From a checkpoint of a small transformer trained on Wikipedia: 3.81M parameters, no biases in attention or MLP.
MLP neurons of a small language model. Each row is named by its layer, matrix (gate and up: input weights) and neuron, and shows model dimensions 0-191. Each number is 128 + 24 x the weight over its row's rms, rounded and kept within 0 to 255. Numbers have three digits each. A neuron's up and down rows have the sign that makes its largest values positive.
Before each neuron's rows, "fires after" lists the tokens most often just before its 100 highest values on Wikipedia text that the model never trained on. A number after a token or word is its count.

fires after: "e" 40, "c" 14, "le" 10, "per" 10, "g" 6, "an" 4
L6.gate137:161134113069098142157113167124113125137166090109164130135091095193112144146130148143101075129130135137096115142152148140163130108110142087098095165127131136120132119112076119118095146124088121142150107104122097186182161144139096155116135109130151113127163141109131115106148113128160157187142129133104083144127151147125138102118154101143125123144121161092128128075123131096095152138128157132094136117129105102099101097143153117109099128111130148112128166127156128131149126098110110094093149094130103151160104134150128141091101106127135145175150125116130086143106097155149153109
L6.up137:171118075123106086110149124098112118120122128147153156115164107140156113134140126130164132096161173136140099132144167171127180140087117156155145118121118146135143160120128129117133138085149155139125154132094149074173119117153126130118143177104143177128094135116146118121120150089126142111102127111144155052118145111173133129144166125151103136111163127125129128108142130188117112137115112137138112109149127086094125158113101110145133121067114145084096143117134152182143120117138120170152099113105118122072154117129144133169156110152144133141159120130077129141121135088135142141

fires after: "s" 32, "c" 27, "===" 16, "==" 9, "ec" 8, "\n\n" 7
L5.gate135:158152135132084108082131178136106105157103113091098169139120113102133103116115133138088090106114091090099123162105123123128109121145123143155146144100131131143134092106135152114099090100140142133086134138070118113125067060147119121159144128148132146153143136129110156113118120124132120139126189164108106141138138092143123135159151137170106099144091124126130115141132123106149134120085129135116070152114149102118092116091139103125126138112125130091089101130141107173104096143146105078131134149150084150112123161110160128120190157132136118124141141085138153107134136169138153108
L5.up135:125071174106152120115138145128099105150137132133126112148108102119120134118117180129126129090130141119155137094100148118141069129119135105120097155116112147188126109137124191115164112144155130177088119172123138110155081091121161148113165122117139087123096133099129137167154156121143145155114165103134121148135154176135145126132153132168163110135127151114154113140115109087116099150144132148120097101102121144085105137109128150143103158104123137103110148142124095173138088115172158107120146145135135118096163094123121120114127143122152106178146113114192083110151148102114144118

fires after: "f" 45, "er" 15, "p" 8, "an" 8, "r" 4
L11.gate87:136118115140143139137141113139121119134116106137132105122118127091112137144121116140109156141142139105149118116156105128089126179152157143120138164114140087137120096098127112054066139140075113160116070134106145100150145112151126155105141137126161109124123146164163170119180100120142139098098128168131122176171202139112123103163163178114117149137102110124098152146143115142145132108126120074164104149143119140146149162140121132129130097155128134155168120143137151112142121130127116129158086087127116141140098168099169119124161106144126142152122109088140146154108111134134070150
L11.up87:146117101143074086139120121099115129124137124125148112174097138088110098126166102083164156153108116098100158153130099151129113148069110109106124139116093117115111164123156141157104160097071120104115146162130138147117171144114127103109160132147091137150154154118106186141120122135123142110089148111140126154105146156121130151110132140111131113124116128172109139111108133181147149145072122094123123130172136150173094165132154097149135151095147122147114123132091171119100108144127148165153139106122125128121128176094177121153126080120103114117132109102111097131112112118112139085

fires after: "an" 17, "ran" 11, "r" 10, "er" 7, "M" 6
L11.gate34:131095115122121133146133140146129158166181083119173144146144150137112095129152142157101092157121108134129104134141178171121166139147155133100119153149153146102122170104121080084166163121129141149115099098160173139089141122087101143145166140107125134130134103127170135155131070108146089119131142130103114129106147129094119166125105098130126119123137090107135090114135137154094077114142126156100043127104086165167129131125129164107142117119089149132130129153129109128139122141153124111144109113103100100076123160106175115115119094117132151134134131137155124102135118139140100135
L11.up34:079121129117137102119133109167155150106136154126137161136126123124096146125117130120161119133122156114081131124177120139124135139110147137117168093134152134102149159082152142108079121084118135112120076137107121126162124102114138106161133137163123089168136176137144152144156147062134132109147114175113130152122112129136148086115131125128161121076127095139156146101169148127132129092118147135093131063136123141165113175145117115092116134090121104130115115150070130140128175128125162100104136106074156111071116102159155157119144128159086122128138145114161131162125147125132143133

fires after: "a" 43, "e" 27, "be" 24
L2.gate58:120142092183130114127126167124150112154133078133146177106118149093053119123111157103129108115105120096154144168122099139191154100101128127148102105119095141100134114167104103122105083100089127150087120122130132159151150093084135143114154134113113161117107120109116133146140116123100096155114106157143134135107103144119162168167101111121143112162116104099107111149096123167142147125119132098105121147121174102124152122147121108126129101091119096163133107112169140115108124104119084124108111128095127166119154150155156168100139150097119119110120103128116107125162103087139162157
L2.up58:157087155142130100142125099109116104110160137124083143159103109118148115090137137164147172133141160126137129114121142166104133148095141192107128079138115121139089120114127164138102170099138075081126116167128105150178057109136153169156186133135110119091164119119168089145136143134174152129134087136162130119124098127137130145127151087102134120128103124115129115120102112135120119100146108102152134148135114151112132178144084124139145105153157125135094120092107111086136115122124170132143113125073114112157133146105090116147143118112113157175119126149121139135106125141135155121

fires after: "f" 26, "ar" 19, "el" 17, "o" 15, "l" 10, "p" 5
L6.gate103:102056108133132111103159133086135181157080125089099131144139094116125117116115117160137140148123112141099126121153161115147152139117110119155138110160100124066102115123160137129124094105116148160127085108105128138122119157128138127135083118105107124096112149148131114122111127145137118127119211097148098166133137126092068133160120145178149138137143122170096146124095102162137120122136137079145114100103110153156112167102142156111127123132167119156123100108134119094097175130138057102148132105131159089144131154134131135117138109121154114125122155106140129092107122106161135119
L6.up103:147110111167145130142097127137107176186107169162181156090126116125115097093128136115155114119138137153112125121105128131123135113070093147093105084104117113130183149115149132140108123100100144141141152138128105111117115107118140086161132131123109180113166158197155129116108159127145102133121125137152146131155103132141092130143184156184104158134132134123119130148110093130120146110137130104106125108120149125096172157165163112119117120100119176130129103141122149130106145137132111168117128183120120103109141140125165121140131120168153098107145096110110118070085157158138131145

fires after: "ad" 20, "b" 19, "e" 17, "le" 6, "ed" 6
L6.gate53:111109122180100112154134164085138123139112142153126115133123160039123108151151138114138103146133143172108120146169160111106119108128093125122115132128177103126123121119115091125112160131159136140155093150154128087120144119117142151115169151103108086157104119100102128109180142103092097095115162129100080137129130145123121129123128078137121092145095139160124132159140126134122146170139138141152118122113107119094140077117106116164160142153163133081144107118133124092138107135093178141091131093139115143146163121173098115151148119117123181119148138074112104127155130148140147142
L6.up53:142135111116138117132115141113090115110135115120171121148121130154167103113130161140129107058131129134108118139093135143118155078180173137126134166137125075116131127131121144129175125120169150150119162097111098139132078143123142169161118115098141134091114139171127118157144143144180106090144136120082146142105133143110152098137143139122134160143132146118115095147100134140127141130090085108133187171143104126115114103119120142152098141158094126179115126172144138108114150153099123116148128098139120078147091137090109131139111149167148157108193152123145112165170129126101125139

fires after: "w" 21, "d" 17, "u" 15, "qu" 6, "D" 5, "ec" 5
L7.gate1:190118108163148113120140144134088142114146138096103090174102111161189091117120130096126188089097137118108122121136146097140127137169172137135139158113158137117120104151172087122126174159136130112139094062116103126116165119117118101142138116140106140118135152096137105185166152117151133088166118131143135116107096108137161104156164139137120130145144121103136150119145146119096163122123107135123145138113142171131149107129064126151139117112133174105109123106112091174116128151149122105114156102098112144132151134142140151137174141153130122103118162134160107149081130126114132140
L7.up1:135142115128099140127080106092154094122132143147118142134138119146152085106098143080128106127152141149130121149109129146109117188090141154145140133116176204161120107155124150122113086080139149121100160130139097156139162130104146123149096143134067091151099089141151090112104114094127142147152133125168175146110134131140130134086164133145150138131148152117107131140116111115169143127092133192147082128105123138167121131124104119124129128156150119142112109101165119105131103118125102141137125139128106143126135128139101145163130167093134127190132146135164099125077162105096120150

fires after: "p" 36, "g" 14, "an" 13, "P" 7, "er" 6, "ing" 4
L6.gate6:163099090129082183116141148127138085132133141135159104133124111110126055116138124117129108115138127103114130123106091100143103106144107120089117138124160180104141133175148120115083101120081115146137098122129142124112152098135146140113080148114139100124125125099147107117107140108142143122139155178154102124121113116111135122185121149142136143138127106122077119052110139171160140138128093131182095104141165165147138102123144124147166119151132131111096116125142108115119157102123123101183154081145141120115089120160090139124157095118120127142159123110155124150135076154133116156
L6.up6:136099091123150100143147104146091097100116156136121123103117139103163109176132131124081131096098123137118151143114147166096150070153104152117104128134088139125165124146134093107112145150146163138089140083126144133119138118175116142159109154127094126132137105151146109111105101078110093135121128133107125137164112137172120126095164102104120139097097114102103146110159159131115103106120126126094089107117117094142130152194097137157110139094137118106102139131138147136139145120095154075154127123141114122146124153130164142143128057149137182175142110099123123146093135131112162089

fires after: "d" 24, "v" 20, "u" 16, "is" 11
L4.gate16:137113129145121154139145064092117103170137156136163144139110139153136121083125101080114195086120154117167164106122129087127122084154123136181139126164124119102114088087112118107161089166115100134130117119161144176127102124105168083123145137152142150120155154120144119162136138135097138130069125083129159115125139141112132106130149132120143136124109152138106159146145145110125183165143157147116121137120143161159101121092134155091104110121139126151161139083135104135139140097091102101133091117106117128123103120104141110142162098122126103135130118130131161146124150090185128134
L4.up16:143132105138130108138129115117161125133176145138104074120111114121160116125090154112165169115138136136145139119120164142164109148087100122094150156114127122067122159110115148084108113109136123152076151104154120109097163139177131138112146136138104128149146099073114094080144112124156171089144131132137157084120120086127139168158094130111099141108123132140121123127099120090113143115119187123172154156133148092165108100163129162118094131111157110100132148126127156146152113082093129124141151152116094126097132130189124118077108130178147113144142131130130122114122140131107138137

fires after: "le" 20, "ol" 18, "e" 17, "a" 10, "O" 8, "ch" 6
L5.gate163:051109105149116150145106124135118121124122143121104103153154143140141121174096126091140106108104134140143123143119137157143116129147117113154116101130152104142158129107103121127103198126156149130147113146149100120167136129085162120166132127145142179122104121121136124112118109181129084125070117157138127140145143081166139119137111114132121123172114106145134160161100145157140140125161148073144155124103187097142116162129132109128149173149153135138162153161148134099102095108122097075091078110080143156142136165125126099117139129142110130128154147095125133113184130114110127114
L5.up163:127106105163101108179134113055137116111182118125121142112151131152142191120152175122107099067150078128107114141130110133126147147143131157143115139091135112146155125143100125148140137116125124138105145134125140143129121153123117080173091166140127157155146112120139112124162100132168129142141156149158139137133142137096144122136114119113162104163169146168133138143110103103113142077137119134124136159108117101116131159092125149126117093135109138179121137127115066143181138128117143172167149168116123112184129135126117112156130122093120087102134141108116112085129092106175151139

fires after: "a" 63, "e" 6, "b" 4, "s" 4
L2.gate164:140135157125129116140149155111138119131120141156135145149140140104126109057125193140131161110121103138147152188139142150094170158140119122073149120122094151097111118160122103086165139098138106150152112159135110153150091140142092153104165133140118170121103167143126124125135129123079159153139146109125153130155136132120125106091180183115128104132109118076108111144124102148154103130149148175130097137090093139097131141135125097135141126095156109084133165115113096118144086099115147151132113144109144149123099146126134161110103147145108136169097117130130139112166186157133149128
L2.up164:131140118128134128128130095122046105128127149121170137111112113135098088166132157106156164084099134152158112142101135103088188122110112160099105134112116171094090146100096144149155147115100153126142113151152160132124097106140113128130153140141128111136142148139104115091125188116083110155156130125162113147152138121134121116133157147133116142120118122119105099131083115122117132133136176111124059151113098108112158109154120101143142141149129101152160106105119117158127099121150134166095124123118152158172125145073113133111075094143127100146113141120135115100188166148135107147

fires after: "C" 61, "A" 14, "c" 13, "O" 5
L4.gate19:129153170122108174102113123078135147147149126144144138094146156115088117137080149173121098160074125121148103132149136162109143131131146121093087136191122130129115126169132091133142129133076153124123111126141131120095132156098102162146139153141121136141157102138150138103137116107101114125171092125135121114095145112124085118107135114124126133149166128100085122164127102098128134185116150099125108147086139132126115110149166111105117186102109152117124116107115115144155143133157157165143113127129118140082151134107163116098115140150078163163134115135144130103184176177149126120
L4.up19:144147156128111113096160103077101107110068144155137142138117109126117071128133102166108094123131128124123152142085135136127139172142183116101122154138164099166176151096120114142129109104127122107130121149141098121122095142116157145084111141089091168118141122095116136091115125136129118120115154163155101106151138115170129148167147111147143136152153165115134142180129143127139119084135075132142096132126158102101092108093141119121141112148141141162077136124110149117126104140137115088130158137112121134138177153176101130152138149121109126056117107106127133103129124142148181146

fires after: "cl" 19, "d" 14, "a" 12, "man" 11, "de" 10, "e" 7
L6.gate18:141132143136162151116152084132097144173133136137092115110144150127096110156110210149113129163119131138139124146113152135107135127178160104082139137110129100172118090076093128093177099113162136131126107090105091117164167146129144134126124088097129102119125147115124122132159131142112190133151100154140099141103133118133098140110130149134089128146099139126127153133122096167170163144092125136150141142086122141119138106129154106116156173175127179118151145132075152127121092128108143159113106122121126110129130154151148147149108149102138125115149118114147087065123135113105137143
L6.up18:099140139092156130120133117118100097115071132148150102135122126105167164151129135104150168131148091100202132136137086095104156125105151123133144104077102145126148133120096157115120128103099153148120118170117143146126143120129115095136117123176120110159130103110132117146095106072158158120173124090107125142088108121151096099121146159125134177159129181102090097131143175146126120122142150158164117119090124113105128150135140130099169100127174155140104129129145186147123133134106133153134141150116153141127119147117120114137090133182123169090106146125119131124132175143103127144

fires after: "S" 39, "V" 19, "P" 9, "p" 8
L4.gate164:119087148146083168136161097158100091112157134140164134119069116155140122111118127112131153116113153130071129095135137085146057125133139109154145102167174129142121127118126124137141092151140111092148116135161122121157137152115089137102155145101163140118116132138104121134146123151163127097126140119152132122088151177121148133122128114080130125149135122113116182136086112167142073113157071127140130090119130175127100108142124104159115159097148154128129134117149131077094146149123131111188163090143115121150116132137135140126102106127091167133141143127159140139123149128117175117
L4.up164:141115139100059130114103122139080138146124099124143127104113160137120122064175157143150138135171124157061117085112070188130111098153140062123145097156118137132110163127144130119124159110114163145134142145158119131129129148100131152142164117152130136142111148127129090127089104133110133112146126153135141120151134159173110113138130113096091186132131138117130125103119144148159090144146140118096089136121147151155167154138113150130128125138159148087128154110162142139121131103120128125135117086133116111149102125115151143161180113135113065156147112158123105090123121118174133119

fires after: "n" 15, "l" 12, "in" 11, "re" 10, "pr" 8, "a" 6
L10.gate65:115139118121165148112117118117162146117175111132126149112123132118158106158154113114117105155122132110132123131147137110138119168105101089113113123114200129118099124121159111149122150153119130163098113138118130167125112089107152128141147106137117095124090141156174120115151115165134141142123155108118112109114123119101185177151132135170162144126145163154111150102134142148139131174121149118115146092117147134108153102145142148162178092133139158106116123108158113150109106115144065169154114144165092124066159113131141167108122116155167191111165121079094148115134095133097124157
L10.up65:123145152148117133115114101182139129100168163131138120141149091132130097130152133124094155124089132114115112202150102134112142086122119124104084138125121152102098159142121112120151130129140149168101068127108138120117153165124096131121113138136162096126119088143146117103127132138181126086142156140105162135099157127152145133130125107095135157124119182131097129155087146121080130138095157146141127116127140114157161137136122122181148123146159117116132120171124185115098086156118145161130123137132183146110131152126141162208121101140098138116138130099086135113152118126171127120

fires after: "o" 12, "de" 10, "e" 10, "le" 9, "ov" 8, "ed" 6
L5.gate14:096139113173091153157137128159135120137101138103083119119141163141158076131197126099122135149113130124118127147152126138117164105142116196106163117105135150132121114108131154128082181126124110149100115157156088102141135092105137112119136108101102140151138130127154121098170126158127069083149118115144151132122114141136171064146102142094164108107099142141106156107137151119135181132129131144131140158103147087123112175160116124164168135152113157115094143135168117125128106112104099101108110085122082116108146137153119139110082137103143142100098139116126142132113132144127118141
L5.up14:128125123144117143123141129082125110105142128112089141146133119210163098120133151119112106124146083091124173143078121122092131110095121097146120101169145158192120133161138126150125157146073090127127147129097140137154182136114154150165112096101123117133134153166101135117120116113126157102098115128176096169146141142086178163148119077105166129143154151153133130158137170095155140141104149095137113130082137111125096116143123147165130111127105130172121150153158124159111113129133127103114132131140132189143126151091124134121104127139131117116133124124149123160134098143137092110

fires after: "ec" 19, "p" 16, "c" 12, "m" 8, "v" 6, "on" 6
L6.gate175:162159134112152108114148117155129135095103128111135100140113125104121144093128150085060138112124108157152128151188170137156139167175123142151085156122140128124125123154134123133090098119124161203151122152133132163100086148117135145104159095137058141166135089094100142098113102111138087128159125123119130104157118123133141147158133133143096144103126117122158122118137099103139124104091153129114098114091152138141101133145177163114143109101157119158119146108107096090140109133149088133112101136114120100089120161152168105113135106093144125123122164114131156109108124112095127155
L6.up175:104111125125101109089140101146132142120115128121077127119130158108141109115140149104100098134117128138133155122133144131132106129081131165108105141177121103100093096150131171139094127130166124160155120117162130127135108147130159126151164154142118117095094142120142110103136140090147185147129123096173158132137128134102124147149133146105147112057150133120184120082126122130088111164122097116146111124136169125097146096089096097098099189148117140152103121100152101139117112106114130097108111161129133119158163114117114160123123162159144111135184064161133110114102081119133143113

fires after: "is" 18, "o" 12, "s" 12, "c" 11, "ac" 9, "es" 9
L4.gate160:132095143147092175164145107094158117177142104144125124178102084157127140132119133173103105109123154102121098181156147189149113131115129164159113138076108104123103138121155152128110117090115173120123149154177141121152160147103142147146180144128159113103089163146123140135152131134148137118134119152085115130132145121115103118112136158141153154116110143117158131141117112150132154105146085104111112158150136129073120109095168141148133136106141138104131088146124178147117148133135119127157117123130130155108134158136101113095154186137117156086110114136164089109081123152146137140
L4.up160:176131099134121141123176123140123090077132128142114103122119163116106106051093133144117114097121140098127107110128089124110128146135159084126131136068123125143101128099129158105129114120128108152110148122131155092155132125106148119116081147134082130147094133103088169068126123111129113156108112143146167101136126180088136118127128172180095189162140170117124135129135122127113099135120130108170153137153119143131098176110131097124105140102113150146130127158133122185119138138151144120140152110148126150154151170116102102127136116126119170133112110089123122169128160156110109151

fires after: "p" 27, "res" 13, "f" 11, "em" 8, "ep" 5, "e" 5
L7.gate70:169086102142113130080105119146122110143107131116097123174104102120105106140160115154130129164136182109128106152192134140139151097128171118116126146111153111159119117128147146117122107126124119072093104086147127157141152115113170115114133093124121126128069129114152155131129091089113170140134126162125114135144127130162102119126121140114144140146132113115124098116146167123157146161112139143138103172107131129133166159160134110155134108131100096201147121125174181131129135091116120125143124135097131191154167182124135139104110116133129137132102116112159112096149087115152122076
L7.up70:146090127097146129156113151089123124102158151108138141120130090122125138122159121129153122095109124143127143151102123099111159095141113136115125159111150183128116123128142163138102119129097149098147104125130164166135157148115148127115131109150199116072112155114111099119140140150138122103110102106134125101104146167156148124143147120074120151120117155110147167137107140191120110191151147149134154093136160167136150178130116124128146119115136164127168093128154171129160126164114099134100140120066132161134103123126134128171119156129120122137121073071095148103126148102090131110

fires after: "of" 22, "M" 15, "A" 15, "f" 14, "m" 14, "af" 6
L6.gate8:105134143109111159164150090076113095146141131105149124141127078116126087149140165097157160120110113120145132131116129155142185110130127125172082148108113134170083141120142143109134112172156084098138142143093091109152170109120150131177142129085145147172103128139125139157157135094127136084141104161125134156096129107139131078131142165124119142125155142114074144118112113090132142122084131108138126091125134122088111159123165132073116147136138149117139135134111149140106089111114130128122156123153126123119148150143102096170137121107125125054125122122159119181122137124096154110
L6.up8:124126152131134114131166127110100144157145140154136121124146143088157124132141119134139133137098148148098146164154136091110144090104146114104143128113142131157124154130164124117122148103198130164161159135094116120126148135114092095092129130142117100173112130175102138130116135108122076153082143152095088150211102116131133142124151165156141130062128155108138120164109141155091150156132137160143149140093134109109129116155146103141166116081117131129167143171121086106125123140130136094134147094153089120117147178146164131149115151123084147125146090116163103121133136160139124107

fires after: "pro" 41, "ro" 10, "ur" 7, "| " 6, "o" 5
L5.gate42:122124071135117119109101160137126121108118151140094142104150157115133144114158172104137153152148109134153161093176096138102110190121144166126151091142126165092112160145110146097135139145151091136124112150124162114085134124130134068115103196121109090109144115107175133140135141132110107133149121149150106064116130097106142147058139138105113150099129111115152120143157137079165121112108107116136101156108129160094174091154134139142110115125144149132129148136119151130111121115159154116113142142120103124133115135113142123136122091118133130165127165087080115165117125123178159130
L5.up42:101160137109160085144125139117149079160167108143137172173147105142120115111166126112133150137122077099153131156156142115087152180122082142136105109119116140166163111138113113138121116127131115112112129130113160127124133113155128092165159129104091129122123155155173117110167137118104130124144105118139125110135135118160111107133145117130112190101138124138126142117114115130140115135120172098171080102121111115126070185153187135170105096127119106145116124127104143168141137089182114105160138142136096132128125109102158095136090112124100119176148135151126133109100113131159077151

fires after: "re" 46, "e" 11, "el" 8, "a" 6, "ad" 5, "ev" 4
L4.gate178:162075102174101145123147119154143149147105149140150117174115118145167103132085145159145127136130129138105133118131172115152142147154127123124149084099109095122158105142084135158092151099131146137148118128121106136127187137107141155135102093150146114137145121150152164111186153137131086162146120161114138138170120123088164119140117137160143118114102140133122111098112095150099131110138141125130149086155158131172060101162117128111146177150076120148143103145152165150139069118125146113152146156147133122143102135104156122112108130108124140148136117098167110141116096093096140156
L4.up178:134143133134090119125100119099137129103099115142140120117091115122119169113109145155133153100120144113129121116126106145141139164125122136143122144137069151158139136126123124134126162103111091145088126086079170095127129132154107157122150120173121080106102066141136120150147133102133116131149164119142143112157127143102184171121108166135128148105123101110109157151132149175097110156113148163125156166174167167100119151153099082101139082124172095125104109108134166158107115124149103124135147129136162143168140168159126111126136166163106168121095121113136162147148154176136143122

fires after: "for" 34, "oc" 18, "l" 8, "an" 5, "ig" 5
L11.gate96:117102128116147122113173105176140119107113136134124126125161141124158130158137139096106141120119163133087129132131084133150090102094177137098147132099102183098155151112145130132125137118167106125098096141140183147144163062097130155188165127177103104100168107119196120111146134158150091148139135142124140116132166106136113138103106160115105141152114143117105104134140110123139114120089131131178135113113138128125119114146150124106138104108134108120148149099124125139158105108078126116125118062114108134131129146167130113141118154163114145134115093128108154174123071088143134114
L11.up96:107151152122168170124166151134114141128116153148165133091128123067159158152144153143104117099115134108146115122082118129136130104101129126117140123094134141094122108138106128146117142135127124142109161166169177151131179150109155140131110111100145082134142083170078112136114165139169099138158126135107117130085131114110136092173116122101118149098089128146126103149138143110146140132086148114145164099112082132085116175122108093154155116114087147170139081088157118121127128096112104106135160131135142137135131125129108139175083145131146125134112084142116172127109088159126146131

fires after: "th" 53, "Th" 13, "O" 9, "l" 8, "ur" 7, "pro" 4
L5.gate131:100101128106141124161131122099170142077119107110140117131159140125151074098159165127152168086152184133113165086169147131133142147097150125147144179191103145099181113144128131119100135088137125168146110121132111080135111119144145117132095129141100131127140097167137124118108183161132157126170109155173088137129104070103132130153119134113102117122109143136136145095123122112102152059118162140148113143135133128123134134156183144139103135145096120129084127125126144106124111135101126094106109126118102127110156128113134096115160119116120122085141131100109126131095116164126146136
L5.up131:104102128070116122100140129083120112115138095153064125091147112138122133146150097137128111157112096111101084162160097142098172151165155113129092114117107103149114122118143112107130159159131117169111154098091121081093123168149131134125122104139136134163113142127167172160139107137100114138147102139118081087172159091154129140142160167140103164138078107107096123133150115121127135129137076169132200108134130119155118124138082130131134108111127128163148126116098136138139145149161103094125149139146143124093105123122168118101149169159107126101139148122123125126122122110145118145

fires after: "C" 34, "si" 29, "c" 12, "St" 10, "p" 7
L6.gate176:128146147127126128077116157070127130118100139115146142068092129137141121119093091168104145130136119143115140111136152161153103133133133159153096143158113143104102102149159103161122117140135160137122082128168108132181099125103096117142163142134142145099115107133125143146164119148094147130112160118102128099157087099147092128096129131151126134178137136159125127135128179115146116099086148161121126104097178165131083154116105135105138141126121153157101093119091170086141114157138127162107130135118106152168104134114109091117131143084149090145137112108088141125151123113178090147
L6.up176:173121108113138140118155162103127090091159133126155182135127116122124155129108119147116135132149110196136131144096108109103095123093149118072126156121156133130127147117147092098119111099103140134108119159108157131132129148147157122073083112127135170112155139174120089119109116114138131108136176184129100097112127163144098143141199143119130144164151127113142177139129112153146124141147157127141131116149152145150117167128156118147150137071111126158117124120138143128125150096162135136139122079122110148128146125161091115113137114154135118155131159111106165113166112109179080170

fires after: "P" 31, "p" 12, "os" 10, "al " 8, "F" 7, "C" 6
L10.gate5:148138113115103118119140094124112135091153121155121182123122087132161127141119120187124117104119165163109098112131129112154114147126106127149153192101159115155110111103136114131093125137120168080131094107103132144118103147121194144143144132157153127119101124148164085125152151108147128097161102162164116122112127146155162114098138133158145098084139122164125088129080150129118099089160119160171126101123139166124136133119100100119126160118119162141149124113097156098134130148170123145144064123111122098132140099126119155129080137148115120103183141133127126154156116113176104105
L10.up5:105137134138124108109135147163122055116145100106187090074106065172156160129122160130123126151103113126097119135098132142154097162134127132145131149150120122180127154100142127108102126100131123130129139146129100123140119131156124131103167132136104119154102115128140044151121128157130169086156107166103164135139152117137142125129155139136130097148117107121154130127139105138114113100099137149119145080135127160159095138124130101165156090076147096148116127142152129134131115148106118120152152121090127143118156132209129076139140120121144131149116126141148125116168148133183093130

fires after: "c" 38, "f" 27, "F" 12, "C" 7, "G" 7, "M" 5
L2.gate51:119138151130134127135098151120084120157121151117167141126122107152156116133140127129096114119123120145131126077101154144121146144082088103131070140149126129155093133148109142112111114115157108155086136150207138163120150117132145129145147125108119127099100133151136128141117104110152131104134094135149137136092121089174118112145161133120137120087142115122100107134144097109157106141122141100119109133157138087093110123123148117090153169140098125077106156127137076136175136097131140161099092133145100096118157137133159094107127159166138152122143161176105066157121185088092143110
L2.up51:167135119121121124101126124109112114138077116087123082114178106152143151141113136112113116133125107156142151148109155172120132154101107131159106143172163117130098135150098095169139116089148125140083143127147128144129156130163135161135147142101138132082095128145157122162133122133128115118146151174150124118083177114119093109153141157160129172069115146104119147156162141141140119147141124117099152153130170122082101104126146106138099160097113118123096116133149141136106111112115149167134138123173137087145155120166153106131146171126105174107177113125092114168141146143102087092

fires after: "l" 17, "v" 17, "ov" 10, "L" 9, "pr" 7
L5.gate65:124126154116151117086088149149114146131092130106078112119110115151140108097202101134221115186111150114130180123142114112133134149129123123127104098117150100122107147125100129136100080191064114158133121134119127140141129162123109105149125124127125109120144116146153140123145137140134124134134134119119113176156119145111159105132114128117119151092090102122116144096132105175107151132099090129107168133110125148113139089101097142125170110087105122126111099121141152139115149133105090112107154144102156114084135123092157135167137166133127152110152124131112136118106057123130132113
L5.up65:126115134104142157172115098141124177145157170161140153145131118090136124089118141054151146084136145090133148151151083118145110119136163132112139095135098109124135109150166105174120147165131141139133125126094135120144065184158199117117125150131178089148134094114128116128146126101141140145100094160088143126126132168110145138117129152155116146145126118131116124125136133129120116145085140161134138062121112125175124113104132129145134118127117108122161163123131086141119143111117122127079102112131112136083151175137135147143137091132116112106124086127075163115114144133148105144

fires after: "u" 46, "o" 17, "s" 12, "c" 8, "i" 5
L5.gate181:134104149139140125130096099076166106094124103142095148107136156133095116098147124122164126102105136162167154110128150132156084167135157137115111120148088128127141103150151136147137148107131113150121132119118100173083139150115154124147106129137102142142117130135115103092173164124126158106137198091116178130131143154095132105114154130116123097135133129149153111193104116133109122147134156115156119157145122129127129152113136150124166165109144087141151107065145158108119106173131103120152104138173148142058130138117113133142132149128139149164116118152077124176133093106145128087
L5.up181:137105115095105140124149083085129147117131118091121066166129147128110128125165128084094115129153139082165133124168107109145130117104160125078137132162129130116166127165117121115124110102145116151126128145120110148110140132093120139111113088126132120151117147142174097107103124147096174110146142111151164122085126142112165090143128148112142133156121196142160141134118139155116076148154111151120119115144108167137134115119152144165132089142080130152155114117071127110161123143147099122132112188109120153140122178135147110118116175149128146136119146104149106172173077142140111138

fires after: "%" 45, "F" 8, "W" 7, "L" 7, "B" 5, "R" 5
L4.gate154:154128090137144126155152135127121143160121132129110122156115128123108088122107129129134074133129147157166128083078166131088151125103148109159152161153128118105123124148151145114154140157111092134126126088087146129150114133148153136140094117131160120092142134152127130087109156149150143135134107084105134169103141145102155142084118190154102114125134093165111156102128139117161146155146121113107161131130100129096086103117086096148109105140136092132153146135118152079120127099138161101142097171119097088177147145118127092142112159139075092134148101128138121117093147119076154157
L4.up154:105159162127152180148144138120163137160088086167083156157128130103126101120115128136105086143111180096098141118092172164135126123127128120118122062128121131137092130129134117108167117154095137135116174160133125086127148112146113105099108128129135129157127144157120146150088118131098119089103139099149129164137152109109128106097116127152086156130135169120137157145167094102138137156142097086135143097128125143166081121172087138174159086156158112117119154137132143114123138142144151101136117156114140085154167120155109169133126118142140125097134157122077160129105127147115115114

fires after: "a" 26, "o" 11, "e" 7, "B" 7, "be" 7, "u" 5
L7.gate50:112100116138100133137112136158115095128159127108136133140156099101151127150118121136096130132113102135154143133104136115137100130153116119146084103062085131118114115161093094134102106122077152111155110081147142127060118134158110101124160137126119113157118102109164088153134142107110102088118130095166132127131121132072151091095185088138154130115146106138111102134110122081118140171128135084123148164159139136116090118117114138082164174132166112091105137129156143144144137132083135114158109135126141112157120161174134106122100096106146110177151140125101136137159130105117156120
L7.up50:053109134090122168163168124104126097110099107105130148133150107186107104085132121146124115098144121107148113161157141147100159101112121105161129157122093126136141123156105199124155148111122136117161085121149138133105124124108106109133103134104136163161094099135153120152145168153118079143134131136125119117123084160122102151149133118092124135131118099096151083157112152130111155161135151186080118149160124164117168142089158123149106127157129131148158141109127140107142150142100120104132126134058119116162117163174133127145113123137110130153125122132121114128156123108134165150